python train.py --num_hidden_layers=10 --hidden_size=640 --num_attention_heads=4 --num_key_value_heads=4 --head_dim=128 --intermediate_size=1728 --vocab_size=13759 --hidden_act="geglu" --norm="layernorm" --norm_place="pre" --norm_eps=1e-06 --positions="rope" --rope_theta=10000.0 --rope_fraction=0.25 --qk_norm=false --attn_scale=0.0884 --bias="all" --tie_word_embeddings=false --parallel_block=true --init="uniform" --init_std_qkv=0.0105 --init_std_o=0.0117 --init_std_up=0.0105 --init_std_down=0.0 --init_mimetic=0.7 --optimizer="laprop" --learning_rate=0.000351 --beta1=0.95 --beta2=0.95 --weight_decay=0.62 --lr_head=0.00356 --max_grad_norm=0.5 --warmup_steps=221 --schedule="wsd" --decay_fraction=0.634 --decay_shape="linear" --final_lr_fraction=0.0 --batch_tokens=[32768, 65536, 131072] --max_seq_len=1024 --doc_mask=true --train_tokens=463400000 --max_steps=6184 --dataset="wikipedia_en"
MLP neurons of a small language model. Each row is named by its layer, matrix (gate and up: input weights) and neuron, and shows model dimensions 474-601. Each number is 500 + 40 x the weight over its row's rms, rounded and kept within 0 to 999. Numbers have three digits each. A neuron's up and down rows have the sign that makes its largest values positive.
A block is one neuron, or neurons of one layer that tend to fire together. Before each block is what it responds to, as a language model described it from the Wikipedia text at the highest values.

Description: Time-phrase endings
L6.gate506:548439525466459583504506494596525436518532524464465550470514498544467544587505517502523469491513535493538497546523483516506476424453470464494493355494499536441555489539460513538535481516511509470522455475464518432488521551498484481515474466512483420487532500505530506536539453511527445428592558522468465487514539496599522565463466486514486500501511494475504515470496453549562502474522
L6.up506:468473464467516463433494453549545498579491533575424585586531446529504489431495497479533486454467503487545522521487538466489466468497427488521527574423449537463554432517536534456495518464538541459508445507519529529518513513445455470505491460500520485393554543536517514446512502514452418528552503393419429431502518537463497528515596501545471485483500525445450493477514475435603505529492
L6.gate824:505507545507485515469500512497413492495493570491417531482523472512521541482576530432510486596528532478544490423517504551526516551433469416486489492580511453494563526498526459551495576508507427466506514599427500479442561510500530449527475557549496429491540487480537559399505500470486479511527557526459515465452460546498483494522532434528455519552530469498460537484514498451528540514442
L6.up824:596504476465542485484473468507516490566459558548557534525522458544486521500494522530530472504569457500474525456526488419441487518440459475529495477532521578549559475571459471435400479445555534449505406504556519498568523614470399492471478485477547444528472542512538510492466593503505618461452449471418481484507424532408502544485520473522484490505531544493503561520484502449462522513461
L6.gate982:510451522468465488500450504472588488607485539537504484502504488527554487531527457507557471544477511428486491496487496474504408555495499500512481477501510507503525492512479467450446566529476473446498544592454475452492526548488498458519526507528581465484473499492492482522518470490527468543457575475428546476472407518555525497535530491508493538492525504478420499521478504496493553460474
L6.up982:484453441470470490523449488537572589543539575517484580459446545498535485493441476509487507569475531499504549554520488493508467515495495428504495488463453462509480472463462538487495398477544504452527487472424445431564560499498453408561478523482485462475536528423469553478475508539529491445487482464478517531502532439489493511460464477518527471544510517488504541438515471490543549462483
L6.gate1061:504490475446492522477524540508519557520486600516439541509566486548425542479463475476526463497505522508528509538418488469512412456405517507555469498503532511486542519528502487424484505517454471459487500517469481474483618575446497558481496480537577447452516451504507528485485528503459447428537491486444477458481502490496523529491544514517511546491554455453481489522497483452560464532525
L6.up1061:442461506433521499541481520431497483453495531536469494525586464490471519436523510484479486510482519472492504542495470490495483444433491502640462535526535475455560512532476459437454505562444497441454533496470459452508579516451480517477458474497559471508461454498485542461461541513513503553565446481500504411441496545563512521526504460504495486504427539461465517621509486418587442554534

Description: Proper-name final pieces
L5.gate173:528534480504505500532505495483476482475480487446505537532475538482435529517498540483455518456420562527502517441487478495457496531451513457568503542523464659539573496462554519546514499490532584567504506476439546465522534573435376496406520502403496471453541522455522476473518432562538512527481553441512516546522515471511549585525465481413522561549531549538502451421534449465500529593496
L5.up173:482532515503473525491519418495446531431501503504524485496490486507571541419485475487483433487566487460523497524523545419486460478535528475444514490385516427516469478481455525505511483544443578449497465497506507525469430449610561511562560500561447532531565491522481515548488617492558441479521485543440479526485499600546473494592553515525457507476504508466496507423483549534628468462556
L5.gate181:536556486465567449525576504471459439520492482502490471583481470520469455489508540524502527469512503545489526446465525552491508511550499503496502510515477557575549506443586498484516549452560526483502566513468514504505472537461433495471498555448467565504488488478537473497501436545492530551473522487555526522514513439446518522485449425439491540540490533534531445471480541476445570601481
L5.up181:459501469483492526439521447537435546537514526540516471457498428568524451446468508521471446506531443540496507596528568516523482529491455511448439575376507422531437447541455449554466504490410497465470486439539428547475425535516570520554517535555460562472513510553447469521476501467506412497512485550456453573452437612493435556541555565559439433509539535477479511469497568503536540433528
L5.gate254:530489509491502473515430546500477515540498523531501470503495557554542530484395516553505517497419521529490538512493492482481534539510520361473457488449476579471575477491494474493476494475515531505542510415457490431571448540499509505509542444499493431484481462452463560523577551518465462423481513498473513471530590530440462539452496445530524468435438439403442501525468425471490543544491
L5.up254:498453523457521501403456497484458465459461419472537564463498442513424576514404481498498508522480553532466489468567539501516498539506405553451459479508480480538491542513514460495427496503523527433508425526458455514534494500428513480541543492492479577535479560449505440592496504475520519432490518558434482607426513558459496531508535495517556499502565491471514509426483486510538582449548
L5.gate400:490518488461498517516439563496503462527511494454593459512525512519518494561507516527524483510533515553500478432502482511527549566500551503531421476515502535506503511428522499539446486492529445432470477530446521424484454496524498488571450523460519488511532483487480518465473543496488493455509553476443504500510579512466475553463487493486517522485530556518488466438549494509592626490436
L5.up400:489555448547548529497449507474480467464552497485512435470521419521537496516539471508501546519569468495536474413512464521509556611503557523418459529539534508523511490485459491441433552480514476443500549554527505470499456487531498598487529571511465530552528437463389540561505555408444505431557524512524498566434441537492493450516502511479485562480525517439527482468439488520526555471521
L5.gate532:531466483561468533477456484503445432507467524501488554403562479610490427541456508399563462465459526507527474510514517488517442519471499499540468526545506401557410483501483567531453511502483510435609497557560504520551476438517539515505540480558486484522472485502446509491624525503501513562551525501495427496494471447419499505531512403517486535490546489465466565486509393464526412542491
L5.up532:565438521555533563487505526466489478535500552455511504525467474495418471509542474439505462507583515448517498534461554474475496504486435491597511462502498510475518484569525571517474546489534439461521531527476526591556505460506456533514563480465477504462523536510552487492495492519490592535539551484469475515529474471518525520567500487504419530480520576562432425493465438474504508524468
L5.gate575:567576508476493514496530494503473506481494510495541550567476479527512551580438463554520515451533460572454440483472475462464453526445489491505528469497532582537499459485531427476522495435498579540515530503475501456504510568567439533418440466477502447484511470505502515472494537541471492491490511523516495512517587486395479423513493489473526492490529479497554521501472535507538492483468
L5.up575:543503509503590506580446448480450521542471471503491472519530474503473492507441448515537470508474515558497514433442563483511450472474474445429425431455445489552491517518494434542528509499481570480520513435524482517555467531560491559444525600524478515468541429474483545529534531470446496436438488514417536543465489546459483428520523529522465545479501433526563543465497468474540524476536
L5.gate727:471517534464450491537462496508503444496528528532473557461518423480498578505472416484424578475451575529518501505481514489593488548615484475479474461553527541493468497463483475493486455487509623478541481501482444539564497514532521522516458544581548432490506509539405475589518525514521483506483475495459521455483520520468435536529514513593511502473527503453516516424480504491492511559585
L5.up727:499512434524492471484486528482539394489575527512415467580490450518488513567541421573541549494519540512532478521464520500543428473498450490577481467512533495466557507472541419480562533482548522501529529534466542474550519431443419496484575454536499459458472527496455444549476482531477481512565543499460553546542489511471466518499475532508479537484527600507497500483497449505584496562507
L5.gate758:484486521514510459543477516520475494601458553560471425554498465483490450504555491485498558524491475539525479527508476504487440590538581438618519571560509516504615503509609504542505528492532440504507477523501441504477527468514440466540532475479494497531481511530520537454468494540507481532573467453459541480573456517568387466528523507518506530478471480436513461479525498469511604547406
L5.up758:428466434523518628569493438469458474476455509486483490543498527473489476461562436485473436500480449456521507478460501463457498470525472519549528481519480480485517539486519589536521425464515522549508526481525501544525419427614449608494500457488533454496486426456527484483470520513481492457501488549475499508443525531493480523495477566464597546566513467477440488418619509485516494541520
L5.gate1066:448507398608511471576465427475517511546497487535581443529525467503412397530516440516537536456557415480574476503526452544546505452543471536477476481484466457485501530490566523506500538521527556473513482522493527566534500542565487573436526560539503522417464481556443452473454441496492521590470480506440531509388551506487432502516477501507556547495525464538563494484560567501475541507457
L5.up1066:522504489516513479469499569534523459513634349499485499504477491501547487517533542487512567544548528435530493422469581481516536545523515500470470507538514466581518505510493507504497584439478490462491506476470502480543510545476434488505498596498476513544494467543483475475510484525524399526510556529477421423456515505460501500467531460534422460515460625483519466447481515452516507445540
L5.gate1127:479508498455510483480523504547456462477501423481425502456495477409492515500486539522425522510475569459517560519512479417585520513473560508485496502513563535462527525448525533511502498455449502434516499572532463533618501417508547496473495457582473455502513474519439485553478484532512506499458459531472568532547411481510511544535452551527450479523546468552545530520523446503435565589507
L5.up1127:421530481513417546513517447491534436404467511603481504473519477568505489462472517492491451426501514450477493471399504495554415500503432469503440493465503488539488500416532523513527545545494540491502558444542473522496422454576547511479534423578475513538449473517492432512486523516486488558500464526456529524488477588500427480512485464534486515431481515442513456465547509466522478565556
L5.gate1488:479522419442470540429484540451522472509368460500519496491530505528522508528423512540541473508519451508495460472519483527544501588508511533475511518556540491520472447512486486486502474531558449507541541531451459464511420495496555463448529504492552464570530522420492394448562527527510484490518519540495440590482514466457449562492533558573546433562488493529517552530514469500453523437575
L5.up1488:485563509524445522568498516527491443572512510452542491443496499498452488446458481477513543467444560467463537494466509519552520547505517494498424546497510526430553495458590493451476468478531510459532549537485485427510501489482493499507441457525449536590514505464548508447505492499471480465465506556487501525502421465452528574471480545472495522500566519464465446483492511438531598501510
L5.gate1553:517502507459468554470546513486472515505414463504534539451544463514551496472375442438477514490484528499506489489475507552529445490568481509433492486509496519503499531462521464475471534437487571446467450457531420523550498459545455500466597521546481519508456560512470426520508513593456442416468455538509495467472519580516475522491461497586469510534490499472534495435517466505474511513523
L5.up1553:465513440514516492565505460475493485485540602473527426525541526428473511537568524441549557585528475472543500490535488558509535512461505520507500477442490479495513499454546455525492511473462391527507445456428585456528473510506499524602471527508412572501552525484555542454448476477522494491539567486530495539549473509597528514528491534506425490511499475543481485539505528490582549425506
L5.gate1616:466500483475470552562575539484515493509450472500486538402557456445512487481449443559453488477471512405518525582434506526496485588485511534576438583487519537551508457474480489514416466454496552444554486492502453488502475443515467461517571447506521506550451538447510476512469436529550432526480500545534536536454459436492465538458451500497586515513523514495482457374553511475486484525559
L5.up1616:514432470477516555505536519508529466522519506559436467614534484490481509530526580430487546470544494447534495513477437502517520522507496527537495506552471543513653526402446560548536470542456497485469486511430494469557475547539502471530517500545578538468450446462627470505448469500630507549490510428497486568520545464513453507457478466471478462465492600465548479517514424555501510446557
L5.gate1638:539504547475515488450571521486528507478466497576495497449461504521469579471494493512486505498529519529469455507479489484537481507468506465557470483536453502484492548461517527504503536600493536480487470423511403471507462478579494532451567498494516439512473483563480487482477466508456477467562528497443608508507506544549444529474533465532432535531561513502565498506510503537487550486558
L5.up1638:540538461502492513469477501513465459510494474530560504469524468508525564415483458536450484490467506502505549621443491449562480534467457534486531442489509525591536591460487462474403488546532483496517481477492564525482475501487500532487559521576440499596518593548522465540427537536556446572488542559461477501446463462464468495518484524545553471493512460448600490444535543510508522543527
L5.gate1664:525468475505563425599479505487507532590466546488506459513491446531523497506484495531536469492491483506519457461556502480494486517446543550476519472445527531587541503463495556539518560549509493471513530499546508509490506546471505546454526556522510438492462429563483497507488443464532521515474524529442507545564469502553504526522567516522492489492568529552472472438541422431457567487458
L5.up1664:486491479503545467468508495528485498470487520443492460425533564503470531487563496454495494526540570513540513522504421553498534508476577486532458528523492555544513623479466539495466495482595392530558430497479507499486494426514461581571634504504459474510506513487460448530534469478447524470645479497504549479527443500458534545466494518462505534513446493490466521450527447443548535586575
L5.gate1700:515460543530477498435534478456454517531516518453506485473490477506496459561529511558431488460607482444527490453488548513478456533522494528463497516512485552480439525575514489484513562466600517505486556609545444503548538504528504513468497515450467511532450467463477484463531506462491541486476493452515499570463536520516515480503503530451462459474448512483480475559414502483518467412530
L5.up1700:475538529558502493514452477516542418508492551525459485551485506547435538487475443478489498506453548470594487493451505547507509533517499516510443518526451536472486524499542507470543524500504531485488550525483515567402486507533513474551478527498575542478452529559455546522499463492435448505476542501471516472511495539453487505491496541529483413435506426483464461517531497494516474504445

Description: Place or age continuations
L6.gate560:486540476415515511435481531540453499497428486477433549502544545463500499490488592476484461513503436542532499576471512517520468512451466464430527452509412461496440476487439448507552531454497500482589509522472395523536472483410533495517558473495481502414506471409525498510572491550475554483577463554523515517432426473523520525504464585479481515436476529469483543446513486479449453491541
L6.up560:475545419535565499486550470462480485529444493463537497458541563489537436476502517413494476551558520499510514538527501487497467478495488550436468584482497471510464486449455482438478559491469494496533510480438482547468461495461532481490547482503517638515458467494494466484498440450513522536466523497515495479417464596504523502514418493475496445445509513484571486475508528496418465566448
L6.gate1047:472521524455596510483519558576512425513435427460504548401580506507525480515508509488457477609520587501552473506516556481517519501526496550493484520491448492561523458477524500456476499475523471531573518435398445437584459503379476472542568553480476538453475497520520498560579542514480444509485530588476523512492469491475530548539470454466563531506516521513622490478509431522483463489515
L6.up1047:516494472524620510481497533564419559524519506456392514501513464446483507496529529538531473520507516501435543511449518501511551451450443473547439456478509495449520495530531473492519532516539550467587452506458470523460468504483516452569507487500489539398498522480526489550460553597436442529531537538427532498444433502492512509441536562434500460434527422489481473487533460439525461485495
L6.gate1612:500486465512504491596474523501573480478452488540526477490505556520456491407460487476528521514481478500562495446502411509457508455524452511486511547587477540528507440557480529478501502529480523470470519427506451498506431499574488546466524464497576529487532506445527559513482537476532465442494446502443426515461489505590425524530537460513438472513451496476396471450541403536602557550515
L6.up1612:529534533547552470488514513490461501545442432503485438487479570500448572544545537524461479490514487442549497509632488512489556526545593499441492524499498508494459457506581485538454537507485487529524463498499536588473504468504468519581539484513494557416494427526470519513472512506486525466487522437499497480523485540552522523465448458489530517557446568524581536489513530562481484562445
L6.gate1617:476496483499534433490465490526543475500422443459499454469585475500505515502436472453482461536544500568523443494466422520567526544481508497492483548525522536472518532481525433525445496504534523482567483479478493530590418528443575479548573507555506488461510491475491441514558461478481497486515512480442491519513457519460420593533455514574554473493538479510558508457605435486508513476507
L6.up1617:461467543483502445501518511477524447466399406499515468467553495474492490489438533489442469530582530545503415499482414544532518547472530538501474600547499516480482527406556470535447466445532462492509489501490508522553418486483504521556512479514516530489437495498457463489513431542526483488560498513459527546531487536525448540553454522550508476522534521520526498436515479495472515545555

Description: Surname-ending word pieces
L7.gate642:493417453434542497443481524528517544556402522525504531422611497536488505463516520449440461459470521468527513467506491498579411528463460530528505493547493477524509494462477533500469555529456481426526492519497482532506479443545520478528515520543569509528523552517474468465486524469504485562433546509486510499517521492519504551548478465591513523457486509519578500456551490472506526504528
L7.up642:426509451498514477556551494550535517490497551519525491530510500474556400439489512464450466491469524456528513547491520452527482515520509465447554523488558527548510513504529523479503483517526459508511517475440563470554533481485535491552497516525502466569436551527536543524519500566591467507474507596454545469496543436448472513534409484533396494489504496492554438545538500424409545596516

Description: Past-tense main verbs
L7.gate689:486479475481520439482472531585496468455554596529416506488495453541490593480497526467559514565514464525526505493440455492536491549517542539554511500502518509600441479481507499441440474480437473537518534488444452519448540483595558515505520520555565407492493487477469460579492470516494509414467559598553475478427524466462521503515469470529552490515471391489514450492476453557533459462535
L7.up689:486488472548494442523520489579510480487532545521489480517424477515599495498457564515540542493439476494489524495517515536492505519511505529563532565489474508505412474490478551471569528470580460557590590444434480506514447460533478504468542494467492484473488484366535488531502461404505482492472469545543484475430604479450513488413485497518520483500481471541447517597426497467447479509516

Description: Main verb after subject
L5.gate108:508574445509524474491474448533553494513496576555517537508543482502472484534486451427528433511537516550549467500471462437527502546450455489501482462496493486450517440481485454495545533518501504496550504473525513440513508508514508511535433470515458418446531488489551559524488517420449551481522508455444470480516495503495460488503498573579491462461541500524458557501460401458505510574515
L5.up108:473539431505556494542515453500580431534551524561503553518520522474491504477498481530575510534525495476525487509485434444485513519518485467483469463499495499454529470509496506511495508549491514568559485448519537430578542539449465518515373483439471469495542448470544576487476494435487481512457508431472498496521526518460503466475461498516499451526482515510470601507510423484516472564511
L5.gate117:511489516486480476499487481540497507530584510488548585556458505552449553475517480536536497480453492502474562447480523439501470496552496490548527497556536545511461442489531504533494471549550522480581494499549498427463486511472493560393461502500604438521505502476524509498565486501498413494528468425470502491483475448526459470456548549455441414513458514520551563535534559462553532465454
L5.up117:473464463515579602479429472512502468465516501510571533508488507568499574466559414514557443558487525371538449501521553475512533499451467455487456471478482531481468516550520565511481518485454493493462412459509543441503477501389486534504515495521481484499491482586460487506478511458458404512540477521426498530466482561549450446439505489530450440521487499463589537519528508483556458444555
L5.gate274:446493556464429483513513487464520511511436459612548527453503538579541456493480473453507515506480456476530559542444522483585470506533461563500579486521492459566444506466577456499535465485466571510532535530481484498441540524527523474483511531556539491558474550509564417512492520546471516509476486504505496484433553478481387511507470423603538477483512496510466505500471514428465512473489
L5.up274:461490478511488430484494460507464545572567558459488502505454506531506583467485510587487457503485514599553511498548480524518508464457446505522464501470470501519478436608480491578535557523438474510606511463517528519490457451527522492537517526477549460426513525487491508474507493477491487538530460499513428459527508530503534495486510479561443441472448530467546511480592496459472518433504
L5.gate283:485524505423527434476525542523510467500600517526472560508517532518493564391574471531498507460468556540542617440483480535496515535491461482496539515503455503591500519514506433401463522484537524421542463496579520501426507477504497589480536491520490497492569592440485565496467530506438551449466477491563483530517505495490483482387476507513517485503488524445477470431482504517524500539530
L5.up283:473474531426519451494461614470479527548547527530503522528474501519546496444530472560485527499493500519468580437509461545507463502521429504444494565510438481566518512547492475440427467514551466467525510458536541467487540578503493536473474523509550606476525503450463505451536553513419533496523465473482490546485498441490476473429469442527517477571497579517478522507477478462555492495512
L5.gate314:513494489466483488490510484604559493491515499560370571439552464421478483439455370483457451542472523475528546476498522488529451504414514462501463496439531527490511564521498467503523551466492462474517486520415490489427510529429544453515483492546512440474539494506477546583582520500488412470444453526427499447464473546537474523514452474593489506465461447526469496441516516485494524595517
L5.up314:551499492447520474480538541544483461512539452567471540473476519499478518526498537529492480448457498505461502504478533481480502493493494461582473499497555578452553491528502447493507466488488483529506506538458479465427569529393496427481495498474523454524506511459502547525552487448454458513520454481494484495508517501489481559497498529539475461464501480516478521508476506460520490516447
L5.gate344:546526488470464460485448476466452499556467539518535516492485536556486514499457518499494511513487515551463464493571528465510521498367506454461496547519469565516528507477513463522506464540586483526526510497498470487518528498431460413472540429489543470503537486502496526608568535468549471498524444488537514495479470491547551502430453459500477500569504523497432558561510436509451441498478
L5.up344:463505474502580478514475426471527445550456584554522481507539436532527445465476542484569547532494511452498578468514474450539446474513539464531504547469549468440526474538499483444514541475525450500514493472528499493422459507492499463487523540536514462410471557510500520531509463502470517539455474499454556536501518497505467488537552477560424370476512503502522535550545479467482500545472
L5.gate430:538483462511469550467473500494553474502469461491480478519570499590436479456522517529472488492528529534478417458518488437501523438445444491464483569494438522568490491496492511454484547396543480537520533475503496490543485521506486519490556464507519464489537491482493421462602504543475521486499513458542441504496510572515465529535474440522474493532449431495541533452540502480472521535480
L5.up430:549429545408494471471549415500492385519599483451534548464502441516491453478492509463529496505496554531490552554511554456503464500476474504473547531474467539497471527594494522488535442488507527473482506492485539454492530495485524488416449509482526512469494509509560503514495527574496496544466562508485482496491544517495561417511491462436487405552490507482494466500468518469507456470445
L5.gate886:437503474549467537491537501585585499504457479498506466509461501484534455450483524545484514464419572511466539452526496532563495532531574505483474512480447545473455461523476452483493530458528488507540500464440478567529485519455463484469490460535437472489437472551493475530546445532423490440531488526568478466508506453494474514470495452564500557474521493500516525503506438422463543491440
L5.up886:515511507502454480516452435562544487534482486473540555515558482553533469437537546434522500495461555562524507531498502544526499523521495495423459511521500541580496489463465548456533486491467467440536492471488428525462524502526494522500467491564567519458508548526580545564585453528480521528524510506538495427512475521505593519488545504490408452523503496511598467542521544485465529496475
L5.gate1191:493491480482411535494486491591515434523472470469433543480486497596549573432462524531494512470448527495515503541483539499576454535542476515452532462530544534499422497503516524540497502478416502449549512407507528525522504452532521501465511542559479501515459504526551435482478466575464488481535517514483463427440549540479503521491478447507510509536461519448484525480499442507437534485548
L5.up1191:512469549442461503449537491492478515522598425470473581488497497554465527440427500557432502481472523610546543458443511509510405484510514490555431463513542483509481474457502518466530469476530471458515496541548472500471527518523534470481514488519551505514484542512450520464557519489458473467500479529482476495481475523521554418478573469436498467533542555444572464479472478531470475520519
L5.gate1226:487513499452481479513536393518524515515501477540506573491551478571541449472464469543569494507537501574445511543514509494540448516466480499437488486517454519595522575551501482392516462473569554471585486512513484567485469464479553470413531501534519480490508629460591471516580524465431554461544473605533462517461504543513508487533535516586513415500504514500485516485491449454480502515427
L5.up1226:458480457443434482579505443446485466557454442517524534539552509565510379451528475575559483458528497510506531500527498519508456495512493499437459542468447539599560515572509490433483486496565510485564513510490494551500478521531534462404534557481586530431522594477533487480561506482487529494478453592540493506457522539560471456482534531530511388457477531509475507536541477493514483532475
L5.gate1236:560503485445543488539448459544575528492497446494481490529567506491549455555545499411453473577535529527483520450499545494513389540504456506521482527539490477546605437510511510485468496526504475447544492472526517534510442554544489495467502403507510413516473524474479471492570445430539486494489557498462506397508429490530492507488478491508478491542468578530458520511515469460470515613497
L5.up1236:567472400492449448498434481429507481497458470528496499524485419576540504490432519480464526418499481433485512463493507460492459487573459456452449528519493473568510494465456407486472473501526482522537554470480539441502518458487508438470517546503508514449460575523436429502556513511524471484576480460494517414537622487496488561420464496516488463447473503499527566536550436499496474507527
L5.gate1318:501536514413514448429493546609450491555477451547489469490508473472498505470494519548510530461408501477461530478496444497523493471486523469391538553373405489551503444506492493492525434429520489576459484437494389530512490529517496508574492556471417502559474485557566526502486527469460470436452484520531473528524466481504556471524406410504462455554518541520509500460517497489473469473515
L5.up1318:495483575485511466424487532441488527484537528429519467457499519544534549509510487547401506527499486461515528470440505557503506523440540470501581492508540473554482550475592504530574515536474472504564510474451508533456521495447550488537522439525522408481600553589513381506471495555483479510533491432517515492564463505500566483540539520489579494465494482565485531404524434458470524553543
L5.gate1577:455522486509484562455498473526561489518532491520448559522496447585433506466576466473554456546463506534533518516493533424526392597424487477542475509490514426528559482575534512454576460523461515452531514480504494571494454551467537472504505454524519546488530555523522380525504461447509521484498482555494475519376486469496419453507531533557469470494507480454523547520549479462517516462481
L5.up1577:477455489477489571462536491522543504553533479556494574550457521507526508409552516505514480513428520546491622452496542437459490528485489445503496554444447487485546494609485520465511522499501525497532461443509450550455486588518498461480488456473550538470506520572553480531517462432472563494479432510478547494424498445511441445503484423536463488498464559450516546525498464519466484508509
L5.gate1608:480509517533450488496457394624529485542475513482515486439500489578492521443451484511487502466441476469511518520472432484598469577507494507481511472530499505514398499490481482479532484505552497489576515520509437496502470525549542554482534610578467417520446558531522488496584512508495504463452472542381469452466463531452495479476480480508564467514511457470562500484507507501470547473514
L5.up1608:446487549555432534512535427534522504480508510499509462492461544517527503454445504540436528467355474435453532510489514455517482529567453539521548485509513493441425437519511502511525498525556491550581510524492469520476465458533498535506495526517463472538422500526544468506516520532489453464470437534438489474473525521479485461446491479500578536480470525565513431500505563523482427514521
L5.gate1624:510457400519460527461527534609486495473422512480465512454465508508555546488518513532458513489419542481472579456486482604504494504456487520455513544499470508462527576494518543499499485496551479516629546522432495486545559435471525456490495495500521446419426498512504467405579410564484485484465498464549495484408561512468515544531470435470564576532520547500498467508458465503434504587570
L5.up1624:495520496460453490534429503497498534447528575508561581482454491494465537427475455536460497543523484556534481505469492532548408455458443537529485513451526518521499462511490530508497564502487511442468473519474556540573487552601608596541546518508586507473593485544441474534498502501541491479490483561470484479469506523559474499524485445554447546514550457478544539525505524515477558491566
L5.gate1659:520473395468494504446485459583591449564510582466482543505518523543528516455547517480509422491490521564514502534503434419545455496495477464532466451452607531533534517505445501476489537517486481486575469460436504493442518533470510483495480489502560438509493481487515450540520503432519444469544553486468469469496496497472504526519507523534461466488488400468502543463546525478552535478510
L5.up1659:504483472499480490497464478525540451563559490447587482525499514520555460468513536551514505493480426567455521487524457512474531506497474487468523532467493476547499440513426490485490499484551462517596489469505575507499500524562450528512453505424553478545530556443491451485503467418479559484557536527515480512560503451455545513508491450443493478521480514492468585524514484499517593501556